{"num_hidden_layers": 17, "hidden_size": 384, "num_attention_heads": 4, "num_key_value_heads": 1, "head_dim": 128, "intermediate_size": 1152, "vocab_size": 2048, "hidden_act": "gelu", "norm": "layernorm", "norm_place": "pre", "norm_eps": 1e-05, "positions": "rope", "rope_theta": 69300.0, "rope_fraction": 1.0, "qk_norm": false, "attn_scale": 0.0884, "bias": "none", "tie_word_embeddings": true, "parallel_block": false, "init": "uniform", "init_std_qkv": 0.0293, "init_std_o": 0.0, "init_std_up": 0.0293, "init_std_down": 0.0, "optimizer": "muon_variant", "learning_rate": 0.00671, "lr_mult_o": 4.0, "lr_mult_down": 2.0, "beta1": 0.95, "lr_head": 0.0069, "max_grad_norm": 1.0, "warmup_steps": 200, "schedule": "wsd", "decay_fraction": 0.836, "decay_shape": "linear", "final_lr_fraction": 0.0, "batch_tokens": 65536, "max_seq_len": 512, "doc_mask": true, "train_tokens": 637600000, "max_steps": 9730, "dataset": "wikipedia_en"}
MLP neurons of a small language model. Each row is named by its layer, matrix (up: input weights) and neuron, and shows model dimensions 48-175. Each number is 128 + 24 x the weight over its row's rms, rounded and kept within 0 to 255. Numbers have three digits each.
After each neuron's rows, "fires on" lists the tokens most often at its 100 highest values on Wikipedia text that the model never trained on.

L12.up400:134163115135159128092133126106138177100178129120134153100138133142075120115156116157084162133148129163055153172151096150106118139128138128139117112157163154151157116139116150113172101141114176124174103131132091127157117123135159136098150087103114138097151125169132138118119110120053129101127056130107130129096162093106115097096179130133131133139130153113151122149082112117150102127148
fires on: ",", " published"

L6.up82:167129149148102080135118137137142130132129100157152115113133121134112135101137119112092170129135139156164158131151135150124121142137147129124105064145099163151086105092132103110150155122100127110131139136119149137105141094161138093141100132134143161103090122149095139091091161116130130117132106106140092132108145104147123128079080138128126139138103113147149119122168113116152162126126
fires on: "hi", "or", "el", "l", "il", "ol"

L6.up784:075150148137143125138108080155150097131123115141122123095142143163127081121123163149111152155139133085145177133139124086141126123153121156125132151098133124111131122129129143159137163135129138132112171123159169167118138113130118132147153144119098127156123125159118117140143152150168126062130103158120097073128094113133140153148128184131152078080130121135113151097114133127112094126128
fires on: "s", "es", "les", "is", " total", "st"

L5.up912:116136129114099083100147142146169145124142127156086171087183161134143132135122120122130171147163160149133119105140126148145138148151142145103095128114159112140171115132175135141114116137106119121152114121112123182110184117132136139101109175104141125090127127077196156117118148143117084103137177125120122120112132150107151106145118126175122126161116125112112168088106162137113135153157
fires on: "er", "'", "an", "il", "am", "el"

L6.up1049:138143112148136114119106088141133114142131121130121112134097154132117125157125137118158151130153166118132117140166129101077134079115135102116074126076146134130099127137090101139133164135122155192145129134122159123144134130109178154108162127106114112086148079137120111106129081120126115162107096129126140159098112149099142162144124140111126139166133147120111110131140093144120123134137
fires on: "c", "f", "r"

L5.up534:190099105129105099135176141145132126146138100119154128125125136134116068189173169114112092133161109145169163147128140156167128090104186143129132115131126106147121140106117114114185130123085093149120158133097123138129109090137097147093135124120091182136126128145117092151109133111144135130152185056125139119086090134138138166174115128147154101151132143149119171195132138115121118114141
fires on: "n", "am", "ar", "man", "ab", "la"

L2.up824:130129119165167068166130160109148158134132108105129114114115188105139135116119135147161142094145161117134079118141154134115099114091138135139085190104149121107120113135104135078143138116121138134151127128110136121130149118127147097138143144147123098176125129074124114124138095133146090116106142151147092143109150122087118164141109086134124146117085136123166055155148078104146146160112
fires on: "r", "ic", "w", "ü", "p", "ñ"

L8.up837:094146135102136141097076086140138086135132146155109113071078142138167125096139123148115109079100125140106111111144160103132132117094140152129171129114146129159089162177124147154077083112137099123149162132096160115128106133121138120142148144112128134123135132125181134110138136142153166113143134181132170093107068117110172143104170150146129157097126123121181150150150096144102152125135
fires on: "ed", "ated", "able", "n", "le", "ified"

L6.up1062:085162139114128125075116141161114073118151114145119124130116165116155125127106093108128092095099130157105151097117146077138109136111140137132114116162105102123093163148112126125141075143146160138154095146125153137065091156141123137116156125103177125116109089104093161108118096110155169142153108158179122138106142123064120103134145118079127163168081113124151134128089150138100140123099
fires on: "ne", "n", "ed", "ver", "al", "nd"

L4.up153:139150094180111135165178136178115090144142107157152125135106115103107101158110137099113170153150185094122097104166137140145124107136127137093164132104099141137088150133111135111133106134154161134153112163126139116128112139138126162149158130099163095090138109146172121127130086134087123146099121097092088159096136123096103133128116120075096141097099121145131127120146110117119104134159
fires on: "d", "n", "b", "an", "f"

L2.up693:113129174133148097149124109128105110170151135107147106128088126102102112132120121142146115131111110120132110127117123132132162108127133167159148119143113066163108126114147175162090129149113147110120145095170124134113071153135122117124115101143142131135126148156166190112148164118137158135096147075107121133116120141129121139159153098121145097154166119140145058132136121111115119146142
fires on: "e", "le", "el", "ist", "er", "en"

L4.up619:127131062142128086112178159133132133164155162142118159088114129163154076123141132125137129098106105154159091130119121141154121135147119092119131149149143111113134141156174148140153074100117088122146164124120126157127137117108129121113147132099110079136131087116092145142125111191135160156108125096115092140122084087148121162139132145155137133169120112097121099139077133107140120104135
fires on: " |", "-"

L8.up634:106134137115115008189079123165124099152133190092183137164121141089116138128162125168124107153134125123104131131109133141141132154129112150174115124132107128139129112142117144113110157125154121122135146186159126158126125140105141129135100128126132141127135106162102124116124110135167130150125097138160090140106067150179111116179095151140122132131208114157098155134074162118142143123138
fires on: "s", "o", "z", "do", "es", "e"

L5.up1010:128128113143147132157122092137103123102122178130155136135118143126085120171100142109120101147191121138166117120134136158119112118110092104125107137086122083111127084130128140180072166131084115168090102125151117150144112108128184166093137161130156153096134119118109121149140104124125117120121113143110130141125099114145100143124125109104149113117142117108106099119125113157122124112108
fires on: "tra", "st", "f", "s", "en", "il"

L2.up1113:115174126166141104098099135113117133112103093116151115135096131131085128118145148091136136110167138138143129160133115125123142147121153141120126141131154110162080147115156096164177098137123134144130155121096109097146142115096124127126156122089108133147095111137128121108118134146123121141105152163127154125136125128075133155107133101101152148154149117098117119126145111139094129142146
fires on: "r", "ri", "ö", " R", "ı"

L12.up593:170156098139130103083109148112136138112154123110129091111117131163145110142118113113147134075111128120137160126089167110152123124115149123094103117105125080097107132129123155201144130139160124119110110160092091191134166115118124132104102112120142118143128117137123139108079126115155106132116121138135147118101143119145117158085125140114141159121131134148127125157102090116106080143137
fires on: " is", " are", "'"

L4.up539:117147120131117149104113076154160144112110101141112120132126100133128124072081147163149159120138092051140149129098151152129155132113097187136120147113155129139163111152160121099109088104098142092090138115128131126135134139163169107156107109111133127112143127115067151116156151126096141120105081198110093121128153117122139153138149131156182096102157135144148123128164146116054063123109
fires on: "y", "hy", "s", "es", "ure", "de"

L4.up668:128141118132151126135122110115142132126129137122157128117145153118092142152125122117120126163105142102107103137103117112102123122125166163147068113100141130143162098127122153124093116133109137123122113123115134126112117114129102109122143134112146135086121137056152136115091114174121140095123131130161113122132116109132123110115110095121066118183135068123109105076126167135079147128129
fires on: "il", ".", "P", " |", "N", "el"

L4.up932:093130120148116138162121075145100113117100127127153083139142109103119172087151173120141100116127104123121171127102168128154146133126108130140157118139132114151140091142135126125089119088122125119075159129099139134103100150125114138112093156121144114129182114108135128153132103122138128093117102155116119131134147133097148145136089103159134167115121167122115149094141123138107132149129
fires on: "s", "es", "ations", "am", "ies"

L12.up993:150144155131135115106129099104158077109120168158107162091119125165156161101166081128131135107148101112127122115106141112094100131118133108159106084123111155144148147133125161137142104119127151160128131147154114082138137089133160099100138157115151122185141142125089125134130101115128102149129134126107139110145091112100110154133101104143138148050144117112141096131158116115108138090096
fires on: "k", "as", "s", "m", " as", " As"

L12.up1080:090138133193147117099106131115135168140104163118124101134103160131128119150121131156066137139133140138106116157130129145108118134157141134109076070124114134172132117154123103132091115176114121086142102104151123153115103120112126167147158107141147142134151134096177143099126133101113146140135121145100153139165113113079119120110142141142098098145129155104126098157102137149132115147132
fires on: " P", ".", "man", " d", "ar", ","

L4.up583:173123164152112123131160130147129130087127104149119101116113161099077116094127133109085175099138111114126122138103133136128146112152167151106088158136085117125087117083138142054152136131124119161150187151147120147126116138133122167095117137162160117116104099186153157123110083152080106139147144141088124137136130143153138146145111161136155121132165111166154132106126107125187140109089
fires on: "ed", "b", "el", "tor", "or", "g"

L12.up331:137156150107148118128133125144162139089101140106142089142122124137121105112152073134082094139152100148075151131103137145103151116120113111126110169146137159161141141101151128131154113139127117064107148139140122109142113103115109130115156167124131105140173099148136136154133131128107128075104103158107139124139123135139128121124128125122061128153110134069153111152117114127106138100097
fires on: ",", " with", ":", " (", " on"

L4.up1118:166142158138094189086164117177114116141158170139153157120056150093127112114133095127107140100151080118149120139113172103100126127090147142078147137097136123126155102111113092141150150146166101138110095140108131147123118136106119113134159139113127172135139143131160130159110135126119095085105117152111126113098115143115181138115080074100092162124151126120140115137139126123103132120101
fires on: " cover", "20", "b", "n", "ack", " out"

L6.up1083:056132121152104157119100086122113119113121111109128159185119091137133143130167121132164097105150111092132150114091129112165102100117156097107090134125097121136121176119115138153110070153120126133185097130113165149118141150121125145087154155142112070106092159150112136117172138112099132155075134118154126125098113160135132142100132119124102143129131106148216086118135138123134119150089
fires on: "le", "il", "all", "History", "cu", "ne"

L2.up569:119099180123165122158133126131164164146073148146105140133157156150142179152114096106126169143137105126110088123120119142150154107197102089126121078097143102138141126115097085192143148123131108127098126090084153136120129146098113088115094099131148142145099156139127092119082108139140122135099138111123130152118121155099103136113115082125129124122122137102143164143151135140114117152114
fires on: "n", "o", "ch", "ang", "k", "l"

L2.up226:103095122110136119126110148111134155123123108162141141141149141138092109164106162139103121132135135133107126158093143115150129120091142155150116097182129099125142110141144144138130154130133079139156134130129107127124081124115109164118135147118110110106096160128148112111076099128128105124132146087084145129166147130114162151141133151133107096095105148145115165193125121106081147125140
fires on: "la", "da"

L4.up891:159150122156134108154114137167088165164108130120128113172137118105114100123110093140143103128078086144108158113137105100104121100116123100114136133116183150130168118120111141135127102071136130158150140151160114126094120094160145111122146104170122151146101135138114128144143170102148091118095067145118110112164114165126144148143108118126143123109050107142105133103136114111096084151134
fires on: "N", "n", "on", "z"

L5.up359:110141078145151146152124154091144126091108106133112139135132156069169188121141086142133113132107094078116150123126085094114093166122153103140098129122140097131149170105125108132103091136139119125123137115119139112084129085171159124115130128111117145097167118126087115183129161140099144145132113096172134115107127120130112111138137128135132110121070122126119149123107103127104138109109
fires on: "ed", "p", "y", "op", "s", "il"

L9.up25:108123129122130133138182093125134131159125147137161153123139095080111122100106121135091102131134108093148100138065139170170123095118129172114087069121160127123174133108180158127151122139137145128133106152079130161102097130138122114118131102145100148135131167132102126137109144135109122142158107128137198146146142132135106129126096112166114131153115139075090086145106074100107128107138
fires on: " |", "|", "==", " =", " population"

L9.up734:120126132149144144139169095121138148125119128127174106097136147110079120134115111079099126097154102101146107083121144132152083110119112120165078124136119161110131116167145108190078122114164127143168126122076145106119137104142084130111129145124046088116151092123097124147144108136104121108146093150101111141156122131126135099108154146154131142141128101089120156132097112057121104111117
fires on: "c", " |", "|", "d", "b", " under"

L2.up1011:121110102119115127154122164139145126150149072133124125131128154112121161127170130177163104141129115095089139118128143159099109118090102147128132158171146117098087130131147175113139143107159118101160140121135117090123116091136100144112146138116119151116117124117156147115097129126101140100147178145128147138114120145131159157120153125162105136138127135099137159156109149135102150115167
fires on: "s", "la", "go", "op", "p", "pe"

L12.up1031:106119117148109112125096083110137136121103154116157141132126144134150155119123114107116088074118128163118153150188126109137142130110113109169138116131133198086133144168107090167137168149147102157139174105092107096143126136065135152122145120130118126078145105160125134109130124121139122152133107119109142109120118159134086107146093121139142161136107139127146100176144089098134157121105
fires on: " inter", "l", " L", "r", " (", "U"

L5.up303:101155162161093072111148148175126138156124124114123150150141164136130112105120110122148147125097153105166172125087101095086128170161116181124119109141149082127140125136169118136141083121095140132126140106135144127083113111142127117093166094131159139138177118117061186123146093112182121144109126122092165103093083095158109092140135130120091166165147143179119148119123145145126121118150
fires on: "n", "ver", "ne", "50", "al", "mp"

L5.up994:174124104128142088147141175172106132145137150086131095189122125105132158123172131151137135112102099120142133103151139161132129142161184112166123110107172123154103123124106157149122118109117153131130155129156115130133108125088131169142133123125131130128180116184141123109168160108108119145148091146140143083131093160085125066178121129129100087152108147102066098124115116092143120118091
fires on: "e", "z", "tin", "i", "n", "t"

L6.up962:150140085124127086106106144153156108110115113102135091117122143152157129102134139133130108136111137132091135136127130132128100120175121121133128099125115090117068100079147152206119113188160145126116131105148133120152125116113141133087130133151115141128113096143127135117110106134122108164130141133120160123118131128158143166125158124113189105117124081129083151151148170139118135130152
fires on: " is", "ct", "ist", " was"

L12.up1139:141100140115107101146086093153132147085139139123088145160155137138130142111123113113080148129150145150106157184169152139128131112166134122146123118086142159112124127179093102111140119129065174128141108136136096118097111154132126094144147144144126139140134152171090154151125088131104109077128138100122147100079127152150106134137140175104111171124152142121132132154117147141127108146118
fires on: " that", " (", "ing", ",", " \"", "“"

L5.up1151:120101105133119136142135118166165113138143142149125152104125101106186147137141126129126115146124064170149134134132099154137128152105100127104073081153122098089180131127121115160127067127122112158152131095111116111101138134099139131085089116071117115140099133163104166155151157137111121127105103107116119146112085137160159131091151114166132115124120090122157128107104135111089128113118
fires on: " |", "il", "am"